Weights of a small transformer language model.
Architecture: rotary positions, tied embeddings.
MLP neurons of a small language model. Each row is named by its layer, matrix (down: output weights) and neuron, and shows model dimensions 128-223. Each number is 128 + 24 x the weight over its row's rms, rounded and kept within 0 to 255. Numbers have three digits each. A neuron's up and down rows have the sign that makes its largest values positive.
A block is one neuron, or neurons of one layer that tend to fire together. After each block is what it responds to, as a language model described it from the Wikipedia text at the highest values.

L8.down79:175098109112135151146143119109145093137087126122128164114152090129129121139069133083122134140131116176191135131173135094124130132130131103170158098110139092126114109119154145163137109132173107128142125141131133162134118159118105160141147127118119121136110145175148121125137146169133089095
L8.down172:087146108098114104128139080166175122101155092152133143109101112148079109174144113132110106143158118105140096136087183107134098124149136141175121107104131117134120144120118138107128176127142125120124135178119131099121167141163148090138141148135118134111123116136132129086124135144116141099
L8.down244:137102115179141165115167185133160175157125112120120145146110136177137089138121147101112133118152149165163121107150089092171131122106154132121102138116150142156135081108120132146109057125146127097167169134121129133132146163161138141143088164101136134143110171145127169139100116119137166100
L8.down295:129108125123155160099144098122144101117133109085105144125124098141162138119124095079131140124148145116135129122161122122139114144133121098161141162107083128135143162151114166100115158100120156161119134119161058151157102134107133096127146116066101148108127120114138149105112126126148153132
L8.down385:120133131106141125078110130141149105127165129159106118138103123107121143124129117111141101129153108161134123140193105113123081127138117102107136153156125146110139105122112110118105140136142146124090109145114122125097128106129175151134115157152132140100118131148122136118173124154137084123
L8.down448:142103128157123161165180160127148126091141100121132093154129128142140149136154170109105110133143107129079153106113122140163116112116176143143108113175076140129126119130119128090091121144152131149111106147148135097112121143088111139113199135109134141119104132126144128139132105144153153174
L8.down533:163145132133158108100167137109143148117146120163126138159132116131133098207122129109096132092116125133172121171114102126128130126152111126137149180141096136136122125139169110149119113106120154081120114145117075103117090130129151140130109156140119150096083171136109112132110111142129094124
L8.down682:116141142138164136112155141139129122144134145080141116123147137129118132106137152111084120176125140144113108119158146115153103110128158121157121148084174163103115100162126104122122118138134137126108141114145095119124114087110156122135147078143122127116103087153132127142124122183140141031
Opening fragment of split words. First piece of a word cut into fragments, mostly surnames after a first name (Car-usa, Car-ville, Par-rinello, Bar-ber), also ordinary words (par-allel, sc-aly).

L2.down313:147098102086109107137147131108113112122120118164139169147122106122091106127122119078099135140110104190090156124155159152150101121146122149097149147120168139118129110159127100155138094190125133146152125185160122103118085151124122082089130112146108192128119127103139094114137098116158123111
Consonant + ar fragments. Word-initial or mid-word pieces ending in "ar" (also "er", "ur") that begin a longer word or name, such as bar(rels), Sar(afian), Par(amount), Lar(sson).

L8.down76:130124165092092142166092145154104137120155143131132163136114096131118131106111140151131117113127125145150173115163139170120149121089140106162125145108122153081110131094125118101106146124107089161134105119145101114122099154144146116162138147085132149083138142173156100111180107146109113080
L8.down101:150131144105114132109139150122135132156108139086146119080129144131103116141112094145148122124132104139135192113124120166129136075075117136187144132142113164118160130131123111098131109129175157148140144169166118184131075103112112100140118116110099156166138110157161130117105104124145077175
L8.down179:110146145120078173102130145113120112132153142116125074144107107145156120141130173145137131129129132119119167099122099178119131137127145124129130145100126145122098082139132126137147133129178153119142144111148148112076099109125136145109160139133152097125101125178086137127153109141134142097
L8.down205:158119111135117112125117101136118123126136121106172145152139100152152141118119100117136105151169132099162136151095142186124105151111112151136147128146121135100198150091119088095131151122128128132126130168127132137088106120127097133106098145113096180143137126172105103104104177113106141107
L8.down266:107127116114091115098134141150117141145104127155121099137147148165103137114102110118137135163159134161122084115128119140137096095110114129130121121102125123169144138132121151115122188091128146129169143123148171126107160114121153150115132189130131118069127101130147153144091111142122096116
L8.down565:133138131134134154118129144118131156136097119090138139084130141121120160132115142096122091091115120127131124114110133070128123160099141150119057112137133130112144175133114152108114114127119107130151118121154099130158158152166191127142114073096074118156117100115155155121104123144102120053
L8.down567:150090150123102092138129143140124103151137117114092097150169135128121148123148117193135106144103112139124123107133115116110127147127174112123133113106148147106087151127095122166157141144147135144152126114101127115102114150166129149171123115111107159132109156136118113095125139129120139158
L8.down578:150124115122118133134156139130112112150102100136123115126128127135119141139159083142100161132143114180140066134082120139103126117145152128159136128098082147118164123119110105118148150099134159128153199138134125145099127147097083155152149103134112117141168119096101128124119159084119139050
Purpose infinitive "to". Chiefly "to" opening an infinitive of purpose or complement (uses X to remove, impossible to obtain, used to); also "and", commas, modals.

L8.down86:163108119111153134138135065119156112117101147075167135153087123110124142093131102193086151114108163147131179140106107162141128138114147137127140116104124126130137146115103093168109046182134153103113091120097090128130151165151105167129186128133173143144110115136108111120114077134121179097
L8.down137:154129121124114075102145148163105173148126121147121113151119156136139145124125150105097104154111096091127120134095154105107152135089127140147140097145132103130090098116114112157078105161121079143146130118102085134151117131091165100133139119129161088142100097119134115158114097136142133126
L8.down212:149161112117135108145102096141119112119129090111117135139134121170090143121104118123124105138123181121150162134138091119158140121137102159174165140123108128057099113110110102116108089121143118137179111099155153118158148106127098112085142134150118136112115084103098124136128122126150163063
L8.down243:136131141096134122121112150139145106119087141105115114110099142116132147118094098113109109130140107126123130102098111127100116153147120146115136108149137140084150117093113138099101143093189142115116117160101102141092112136090172129185121119111087117074097108129181146113124101121177103046
L8.down267:029143128111147127161087143084135169157161098081107170149127125128132138113132101154118120116094134143155111129106079136125083168103117098170115112172127128151088123134152093093151160112134169143146124112103099107162103118091118149102109083170148172167135142142092161134143102107131119086
L8.down422:108137128118159136120154126117159120152107137102134147094152118086103108157153104126066130147137136067149157153137157124143121142147098163126149113155108115123160122108151172133147136123141101146141124114138111126178133104092172106097144102169064122093141144159149115113107101131133184077
L8.down469:129089128156149115095101165130168117153116126118136133099131113118112164094176168120104104139096158141141129111121110061109133116162086118099150087125158143099148143098105156107121126130136184118117105159159160143126131134089135130128131127170119127133128126157095167110084107110138067199
L8.down687:104134105113135103157101149115139091088069126126136119120176157131080102142133127095125137095114122130109124103126092096159116139140156164139141140111122122123068100123150128112116105150098163133088123108103111167097123128098085130110111169137167155161084149122121120167153098093100116196
Person description lead-ins. Tokens that begin a short description of a person, mostly nationality adjectives and role words like "is a Japanese" or "Argentine footballer" in biography openings, plus "as a", "former", "n(ickname)".

L6.down184:162161111153085095136173172092101086061103135125120150133145137143068115114131129143132103066109128091128112128113138140114105106144155121120171100104141123124135157131084136134130162156122142123138144131129116140132149153139115124125108132186112133121146093120142186153097135111139136103
L6.down297:149137156183149105117137150127100139106081157163074133140140130146206106138150135133113117135111127110100086141154079137127165144122088101130159154101146122109132130140157129126113160097151067107134126124125121145110102125146146117138146168178118083131137136142096127132120118131126136059
L6.down312:091152130150107113130130141134121155126119101146124174135118098129095153090060145145159129146084138129129114085089114151123159106116155107138177104123099150120126114155180194127125157135125102150148129184128138129158125149114091141127104121150139122130125150140151136132163153138136119153
L6.down408:119111140137133128180100147125117190135114154104110132116122141065099147094116154089113110130124107115138117081108128175116102117162200089163121102158147116130147119151135130107157120150091142118124147132161132124107127123142123120155105135173114093162138112172160098150099105152147097103
L6.down416:114130109179117133182101159143111122131111131143130172138099107113133147101133151138138113123113078096144103102151125139096140116136131138109104167121144132155142112145116112153111048123138133085149101104114125114138143116137130143198097114126128107121122090142147113175149110131118117147
L6.down450:101130125155119132113116157131114138135155123125128117127127121122126108136121138145125128146100102112132106111143119161133086144138131086180142164176128120155115140169143128092122133112136126136150074081110136136084119131085107138125100123155145133120099156121106121132141120118158126074
L6.down481:114175099147093114187153150187166134112150116139156126151139118148125125176157164111176139170140179118134119100151177103137119144128084168102153131104162124060167137106117127124129134122132115145100130109132136117147119138096095152143130144147172111166115110133165124110161101152109160178
L6.down533:160167102109094153163164138142131117120123149125128140120117173143140162125133091114125130122117108153141138059111137132124111110098101079098094136150136113125143123132114162089145074099155166058151132149118114131164129170119138111097109112090155087164106114139118095108131141153147118053
Table cell separators. Mostly the pipe separator after a number in wiki tables, such as sports league tables and election vote counts, before the next numeric cell; weakly also "named" and "renamed".

L8.down22:153142133134116080115155124175136179114108109118103135133126133109167111134106093161144111096138097120113072160118131153140151140159165060155120119132073134154112142127123113127143164109107161113127109149097111109098086163143133115140071159114132121149115140144117167115144151134133111068
L8.down175:099154137125132117099111153150117084129058136132097142140125107138123115077110146122109162120114129153142144119078139102135113133145116171075086104094136102091129073132120086129094098121135106122127139146145112127143162134163112122121110128149112101161154119165106103125155088141163136048
L8.down201:176117145127121138124125167179142131168130133106157137112115151136120103119132147120156121146132127199151096172153136174123111168146114113154143102139090131120145113117112152120102127130102104132136153140124110150112168126090110081102125111112176156112130119067101128127134109134158124151
L8.down302:138139104142100096144169159147106099140090067117121141162138111146097146129081130144078059155142141118168076092135163157169164150112157156156130101125133150126126142123080142118112163184123124105136142094123155163176120092134149118148193112103125145142126124109095140135182172128105135159
L8.down378:099134146112093121158177174108144136159172146103158126097130149127137118133133093160123167107141085140120156105143148138103144130123110095150111108132145125127119143082115134132143108134118140119119122110109088117087128106155109093133143110128127150138133151131095120137124106123097160063
L8.down383:106127128139119112085151140170170136129143110168124145122121189128142186135120112153132137121120168106099148146151125189140149084139125136114158080130134162118148136109151149118128130130168135119166180140123143083102125125170114145111161168163131122132145145150158152116110118113132119071
L8.down449:175158129117154134113123104175190139116125124165139155098104148164119131120143135162130125135133112167105109132137125140128106140196102153115134115162106139111123118156122114160145111109184151121122127122086128158100142090118107136101143123150136111092088155131147111141147138120159075078
L8.down601:132104122113118132099101133146141119119086091116109111158087148128138116148114164124149138125115121126102091122124090152151127163167098090058161139148159154103147160164120137100141143109125134136143142168116114150124119142160149125129160128133143143099062162132120137146129114111110153032
Passive auxiliary "be" forms. Forms of "be" (was, is, can be, has been, to be) right after a subject, mostly opening a passive verb, e.g. "can be traced", "was consecrated".

L2.down608:118175148065097153144107133127160125154155145094146145095124137135101116110129095107157083122113153193123118089152133102152108126139173130107087118110118128122129112108106146142156136117138171110125115090120096121116120174099068124183147137095142085112087144147099140163076139147108116055
Determiner–adjective noun-phrase openers. Words opening a noun phrase before its noun, chiefly "the/his/their first", also "an", "another" and adjectives like unique, original, important, notable.

L6.down79:165095138126108145155104170074121115094106188157168167116117143114159122156130145153139144134106131144146172150157134109128129127120151117163103151114192116111094145090112137141111112125118128096109131145142098142126155150124122096152098134127110111144067090127116098119137146093144083101
L6.down143:138096071114139153120137154164128100093097148132108136099173092130127142128097134141091148144099089126120100131161118071141123111095122107110086166147156136115137138132108119106117110134072098167137147118114126103106065104088145157136099169115190134118141102136120137119083124109145167096
L6.down236:108140083139099099132125114146124136113127159137161157111221124108128114100110110162125162156095160156122148114112135131108094119146133117129064131120105104139132123137138130125174119140149099127112105116141113088108129129125117140100136129134117146150151150123154193121129138114099103087
L6.down363:109119072155145143094115159113132097088131111112178119116165124095165115111092148118118142165123113122159113070121129096095112144136123159153166078118092093113165104147158106149117139094104137113194119153112108111104118105111159137112079107162137120120160106124097143158133126065115107096
L6.down366:120174127095154129144132073121078121122131090133052145100128116094160106106100113172110133095134115123125152134148140142175149151094104112099144123143134123166134075123127128127121140143116126113177098093125126128080119082083145098157155129119132126132153140126141071160173142133146152127
L6.down546:099130155132110109138152136108140145157142139144133117162174119143096132096128140147196104116143115132146132127120096123129110130171123153187128109077120140155163110173128109123125116161081131183108117163138132123159109103124132133131112129173113109101121123144166116131095094124104139081
L6.down550:124084127158154137109135106117152124118116094131123144091154135118114113122130130105128123128110147120149147121144099122096121154134120109089113084146143148116137140115117113124165102169087111096141120118117129134111101121125135135121147117149101101102148089141104115104135128127133124143
L6.down657:130139199139115078146105109121097119121135147118125094140149134128153109098108181131158175143135153161111149158134091121118138150130125114117129123152093132199132075087139125161121123130126143139132095167163129197093120125128132102150139134126135079141112151134097162121143108124119153113
Mid-word fragment tokens. Short word-piece tokens deep inside a longer word split into several pieces, such as decap-it-ating, ep-it-het, ecore-g-ion, ex-ch-anged.

L2.down134:121135180123110143135157116136149082131081155113132104129157082161121128144082123138122117111149148093121139123065115117150139118118163115117134139108151118130160123122154081130142099114154152128121098152131136150070124099146177146131108108102178152101107140112147089158073137074157153122
Nationality and kind modifiers. Words naming a kind or origin before a noun, mostly nationality adjectives (Japanese microbiologist, Portuguese title, French burr stones), plus "Species of", "used", "common".

L2.down225:114136184076175114123090148105090104127162128080129109120115142104135142139135111114183138124092121123121112117123116115168118102111093134140104119172151172118141157046130117131139106130137129121126127158149106114118140116140144102080164138116105132116121103127125144143118165160119123143
Approximating and qualifying adverbs. Degree and qualifying adverbs that modify what follows, mostly nearly and almost, also not, never, either, quickly, soon, plus ", where" clauses.

L6.down101:079132129110143138160136154105173134129113120117147179172134169156136091132094127141132120167111100094132107097107153145110136174126156176109116082113133108124137122156099168155136136139120177133071152111127134112149132110095161121149085103151145125111124138129138116110112172110101160084
L6.down210:105103120123146153158102098174106128172115128110129150132141162132109155119105133114144109083126144154135085143127162135136141143129119094164114153192108139161151147117121127110136113091146169155130085087124120129123112101079137100120138147133161068149134097112145105109105145120124143137
L6.down238:138111107095097117125139150133159115121112088170096091159137156100097097114167133118149125117161143146131163098158129182173101114103132164136129176141141155151177167134160122082125110094136138104141059139127132134145194108086149134101094154148154149093100145074122074119124156150150149059
L6.down276:121112148133140106152137113169133143132107142141104123183092092097175133135130169153124095106153143180107118147155109122143102116128134204124147167082138126116106134139124104109142162124099106115125146119116152110125094135149143100111153123138144159165144141156111136089177120117098136063
L6.down283:154135128106115127153118128122135105098108097141171152127093101142089142109162106123145106111127122126147104151126174144145138161105165130091109118148098151128142146133100152113118120104152144095091136119143149135108094135126119156165163149160128128149117113091135134129119153157127132020
L6.down310:132141118128105120148094110166139149120132118090144116148167127134108122115121080155112135108081127109123099146138170145110072115116106144098114119115092114115148133147111089102144146104107151136111133128163162141142129126149069136150111122038128180115137122152090106141137181125122112173
L6.down475:148140080090108158123124140145117098118097129135189107094129122163116147166131100143139123064158160120117100119123178106129127103148113148090123106156083142135128162104147163161131130129135155122114103114140101116096118124088086140105094113130165115123109092105112153097099106116117148070
L6.down680:136126129118093142109144109105109152128082146109131109137090132131170131162134101119099110101175101103104146160113158164127113113107141133148116103145130146170141169120177126093137109101149161143104116123102100136103089115124146155184122148141126139115124105134184107129166143149138158042
Adjective-completing suffixes. Word-final pieces that complete an adjective before a noun, especially nationality endings in biography headers (Brazil-ian, Swed-ish) and -iest, -ed, -ial.

L8.down13:150137107121122141136073118141145095175118139135113129105118123067136102118165136108107151189092136130144144154142106094110128128144094128095123148135096124108132127129132117127159093137144140135128113153120084084159141185097133129149079203142180137120178142110165118113136108092169128139
L8.down21:097130126123113099117088118157095151138146174108164161093130140153154132118129107125153109120129142088075128135139096122136145101097082116108155115129117105118139110106136097139097149094164145150181097118144126104170108094121154103098151173169082122131083127113150148154122129109149155226
L8.down218:117178132072162154133145119145141131108121159168103182155130121145139086103139143136151148118139113130130157161144114175117106130163115133078142174142156127128122119156143130149122134119125099096095129086108134109134161158166157126110115139143122138143119122119130151130118083120064095137
L8.down353:100112142141118128108098132130113143150178131115173112108137123116093154148091160120136146054102115072162131106130118098123145147095133112118153105136132125141137151110112153165104127153091122154113138164087094154132130112149129131106108140125115124166129153107102120132161105092188126140
L8.down462:143120068133125116101143139135180151106136085151140121112129127114111109104140173093074088141158118110123151096173115152109131115115097162099113112110127154133137120131112134145098059090124122116105139117105140125149126124150108155166122129116109124119155125124141109105138087161101139123
L8.down568:106136090120110185101144097134118104109108129151079117147120081109152115118149135114116129151117096087100110107139163122133120111086136116091133135132141101144108134092154134062123105117133110142089137157116106156153141120104146118114106118138155113141147122115131109155140133134140105088
L8.down620:112134124122145124138129126145167106129139168134113104124142146118116123128127107149123104118133192142122111130114125098111085144126132128083130122133143130133152152164141110129097130112128121200156088117138126157127079116148114117172120107128159122129117124163136074133145141129140113230
L8.down641:131149089122165126136118127150155126108141124110112108111098150123109130135137136122158130111102096088155161068159078104153149152125128122174147105138197126129131113167149126099118108142100116125090102127124131113128109126175146108133134121141118159099085110149145130149145126122155116195
Table cell separators. Pipe separators between numeric cells in sports league and stats tables, especially after the wins count, as in Rochdale | 46 | 17 |; also stray word pieces in prose.

L2.down383:120157131135125146137138087153129084090108124127153103103103118154095129163082087144100110089132153139109113136158129117077122198130129110095141128144109119112092109139126096135114138132100185158120134110129175166149136154118144086111142136135155143082117081125139156151104107149130150126
Word-start fragments, table separators. Opening subword pieces of longer words in prose, such as ext(reme/end), sp(inal/aced), trans(formation), plus pipe separators before numbers in tables.

L8.down35:160145123081164136095131103131068116122152106121139150171113088102081136121133102153159117134150155141146127144114120121150123141122137126081077136123080135104140152139144108165118110122118168164099111129117142104106094153100121154127152074111120106134124130157105135134128132113131116106
L8.down39:117137144155143135144142139122148140132140151132190109143111131147144129110198126116141128148136130137085098142160136106160080156129135159105096136131146169094067120154137068147168116145107152122111128104156115145116094136137100169116092101131111135174161118126118122131127106144142129124
L8.down61:085111180121124088132136158092187104134160095110116088118133165133148131140132154086152174138143103170104113106097115134150153090115119121142160095146144157115113115126128120156151164136148157147136163105108138136142147123122189159141139113096128161124124116127171121168099126143164166090
L8.down64:127113139155105119126152097148103136150139136116109134106123145154142128108105186112186114135129156124112093110185121135112127111149151143141117132147127111153117135142152125119149100118125150134147139170093141154109135130112139125143106091092111140150155112148092132166133075112127155112
L8.down161:136134132129117152108128111077089140125135147155141100162132141092080110127147106143077148079119120110170153123159168151163141148138153172147153140135132114151101139146111113118126125090087097126126146124145158136098147126138116136104161159155154154065105152134130144120117135111153147098
L8.down233:152122110130115113148103171164140156115125128140122087126138112111143122108156157110158120117109181101145115111166139115101145125140125145098137154107101089157104133075132127170164118114149119114146154131134123123104144104150112085129129101133102122149150107102102170133158142132143084076
L8.down495:116135109128160097146136117092114169128131115134126164122143108144116137129114169139132102170134144164109135171134113135060140136100160111158144132115099167102164127088119143143148143118168135057127128138142166146066113151157126134127155120163123105154150114134168145086180134116135154102
L8.down569:124134119156152136108154118054152110105141101132150098130095125134113134116116150110138130100137157176137140117103130144080148126124107134127102083104144186109115122128150070111166127159097084167142142144089132092135126141116100136099122074139111163145151146151145140146139103113161112154
Mid-word stem fragments. Short middle pieces of longer Latinate words, between a prefix piece and a suffix like -ation or -ate, e.g. stim-ul-ating, sim-ul-ations, mod-ul-ates.

L2.down261:136142134113139119118135110111096127130096108136147166116130131106106122123112134154160140117127106113087126114160141113167104103047138129177140162119118124126117151097134136142118124103156123110125094118105124125123055126122165104119154126084130098139114140146141100151133167098170132174
Involvement verbs, "it" subwords. Mostly "involved" and kin (participate, included, result, event) after was/being or a subject; also the word-internal piece "it" in switchers, Manitoba, Bitmap.

L6.down8:117138136119147153126134141157147123139155153107141138134114123127143117089136072117181110121125123102146130105134140159126112129114117134180148155135108178117103177141148068118144109066165167134105120125148117121115165131132153144113110132134095157140098141140107150122113110160148103072
L6.down69:160159151143116139127177119138144151113129152082123097126105162074154129128130110091140151115136093145090148107148152189121137136142095118136145118139167066120089123096096118169162132132144138083151119127141128139116114148167167131144142138138124143106130106131145159126133101135088134102
L6.down110:135162132129126122137105118170070143143109174113143143098138119101147158141142098135106127078117082161113114152141128163127162139085149124125090118123097127129144159123089100137146150116122145097155118121165137123126099173103113097144106106110157124095104122149144153096119142107139089101
L6.down111:131136125145129087099108106134108123180089073118168080101157133105114103130077080115106160164140097128111150107145119079095093125146132069137118079124124126077149179141169147097108108169146177120146136128084122112222137146174101159110195094121138141119098119115112140134106125108123111106
L6.down155:117160156139129096146157109162105095128123136149124131115139117144116121138119100096136154120123103101113147172115103117119128150089169118105132150140094131130150088159103106154117149116086083102146146167125137118142149147142101121126135135143142158118117089131095091097147171116120143162
L6.down300:128152137108138134128127154137130157087117109099137091141161106155134135129111111091131126171171133138128167172133108127137088107152155137112146140133141133148132124089123121097115144090135115091178135126111124123108154128106099106094154138163122191108145141138130113106077100131130134049
L6.down560:124183128130127130139132140158128131087124134167110148119114171133130099111117113147121123098074099141102138139113136149087155142104123101153187162172126046114157153153110131113153141134133147121088180127124099103126082126127123156111166148150180124135136099126153125162122149149071127086
L6.down577:121123119129140127116121108123131160103119169115144158153164103125118111063125164056092115081145155188128141151113138121138138155136136166098120133117148128142095150145080108099141128113138160138139124161140121143148111168135142106136124115163145136165135110115097099085149123117119120099
Post-verb prepositions. Prepositions and infinitive "to" right after a verb or participle in narrative prose, such as sent to, released by, suicide by, refused to.

L6.down132:102124200119130164137115140114133154098156136117106139112123089146159132140116143134121140116169095141097101122112155111132086112126141137107092168120088192111128091124133111097098089109131113113112165095110110081100129102133102138083139116116112132109127102084146142109140134152137127091
L6.down237:123117126140128104107159104172070131108141109100145118134169130143108137123060145160139170158131121145123114143155142126159153184137113128111149150095130144168114113121118124110129155145126139102128145156141136112150137096110123171098117136149137127115172171094108134148154119138111127163
L6.down327:120130094144148169115141128106152108130170069117163115110144120145114103136108107178150165150132177098096153127115108158154150135118117136093132138127136157148133127125109103111124144114102164105114121124100134088152121151085111116125132104116102109196134082124133177126173114134100122163
L6.down437:142116141123125130128120178099135147126156151095142098107133120099129162138092143153139100119133145149073118115148091118111133135134121141117127150138139094152135134114128152100165123111165118088145135139089130154109135088137141136154100091125119114190138066140112117153134109124066126127
L6.down440:117198132133111153148123119165121131107150163125120104095140138087105116115156113132120117106154145135118148125159122111117165105114163159189133141085102104106101149141091177160106158100112162146124137161112118133141193113080108119133114122104131096107113139131088135161162102083106099111
L6.down452:111130131105131083099185147145078175132140067091100125122117154104106152156107127152144129143102106141115142107134137159127119148116118151128147122096166129103122122133146095142134162115160154145124121161134108127166127129111136132170095142121096116141179099124155158139143110138144125167
L6.down501:104129114166080117148133085069122155101143126140135095076120131126096146150168163148137122106155129143113132188151132134151126095164175116129129132109136120125099141118099133136118127109144152119118127142120127098115105148124130184105156138133096116148151121155096101134106107193129165177
L6.down638:136141147117140149125126122077123147094150095141146079114148141106145083127112140127116106101160147150196115125155143092152112093103139161134104084154160111064114119067134108100154136129140137114166081106104117175121108146129143143156170076136138132155122145109115132117133125126116144115
Mid-word subword fragments. Short middle fragments of a word split into several tokens, especially ar after qu, g or cl, as in qu-ar-rel, gu-il-ty, Gu-er-ra.

L6.down123:120156125124121106139139135161077138128119127127119119120140099105123142103151111139150122095099102112160132097117110111107103110107135150150142118117149148151153162101131128146140137147124099127137118115134145148138152109126131103150132140104151134103089122134133112151123140110108044124
L6.down242:070126112123084126128171093119132131119119108114135103108130136172118136073129069105111101114106129134160079148141128120105117128137116116102121114144062136097080150135169100160092145123155107100130099137145119143158112165114115127107115136116137122152134100111095109121100158127128120050
L6.down320:097167113135106149136130123148110161091080101106088125101135173140174103107155129158150109119136101122085142143105144116120131099040146113112114106134102150128132141111175119101109097113124077136152167092105099139141087146102139129116152125109116115132104127147118119115081167110117130095
L6.down334:125118133133152085095126157179143146117129073124181130118106170092126125086133146115115113091081133147145121152137129080135105117132124153114134114133156171168137148130152144132092102132124135149132142093113150141115139104127083104139128145082128130096128174119101198128099125109144081073
L6.down401:107085117085162163100137127125134112091098112113133164162134116145120124162128119139154144121132093123123161120172143115119096135150103161135091140179133134157099120138133109172138101086147126175116111120131090103119124088120120155099137158120112133158112094137117140141161180118145138163
L6.down507:147172155153175134127155118187135120146098101139102109116122136130155097107105170126108147135133101088158125100148145154183130121113103112107132080090137174104139125110118176174089151117128079151150117105098089130120100143104144084116117124137133111096119174133141125124110118138116121107
L6.down517:114144118135139134153140176120115168108108157076111151101096130121172142118143120120106111111160137110130069161176148093134107099099139105090175113154127157108148144129125148148131140119114163124144136092112109144115117159147131092119180119166144125122134175146116131154146144097112125121
L6.down688:127107079105124133126157155124142151158073115118184111115106141156124148126101092112116097102183115109117109136109155093092088121174113098137095104132172154131135132133118135139102165132129128117143112102118096133158105176129128128124130122099139171093115130145124104163119109126151129107
Adverbs after copula/auxiliary. Adverbs and similar modifiers placed right after was, is, were, or had before the main verb or complement, such as often, eventually, later, also, and traditionally.

L8.down113:129102148107091119132139161157118138115135133129155151088107190115106109136120116105069201117127155114119137138136159125122124086138130122106143128106082126129132143130133163117095144156116104134145128134154176082142113102113090111123160118148113136142106121120066138144086071106099159053
L8.down255:121123130107126113157121115170059119103135181108135125096141170124150156115127127135153089085153129073126119130135127139127130092099098136113132111104120130156129107171099145124142142153105093161121119141136112089142136137122154126154109088117097153116142107093164145090129116131163108116
L8.down263:183156144146140150113123130153135114153144121153099149136137125157135110096120108104156117140115110117150168178147136097130135156119123132149116136106158119151088127118091127148126103137114115111128113118185099149069114159101161125171131116099119157144137170142139105098136105204125115080
L8.down307:122131153116175132150126138141117143080134143110088154159073122138131120093165123173127138092136119126142092143139125127142117189157105115129127126138133141133080149133142158143140129111137206149111089145141174146155138167148086139105142123140171149124116131083151128142156145133143137063
L8.down360:112114150159123136122090145103111103155104075112143120117178124119123157128179130140155110177128118136137110147093166150150126138126095131140147118116153148100114134129141159084131115112114082105148114155112145091139083099133134140157105136141134167157148121083102169127089108090170091054
L8.down437:166127150112112115117119162125149124131093128164121151118119121167155146156106146088119132115125113080130107137153079136139061164142108099123126111135129115076129127081118107173120169095130160122128116168143125145146114085121109144132133129135141112097110162138117130161114112123114097007
L8.down519:152182119074094144165136111107130121116149112123141165126115086165127131073108124110087108115114093146150109120155171115140148099111151169081135115150119125119127185138148139150112079145123125146144088129158106124130097149122106138142131120108146150124134106087157140142109106123124108049
L8.down692:111120119128116135134148150114137186131105129118143106113067133134182110145091134155099154132106141143136116103126064161116119098103102070158152166102141142131186085095174151091107164127125103164102130106135148157101138131136096136146130150139136094099103126150131097133154154142116155089
Attributive adjective endings. Fires on the final piece of an adjective or participle that sits before a noun, like ineffic-ient, opt-imal, undis-closed, or newly created.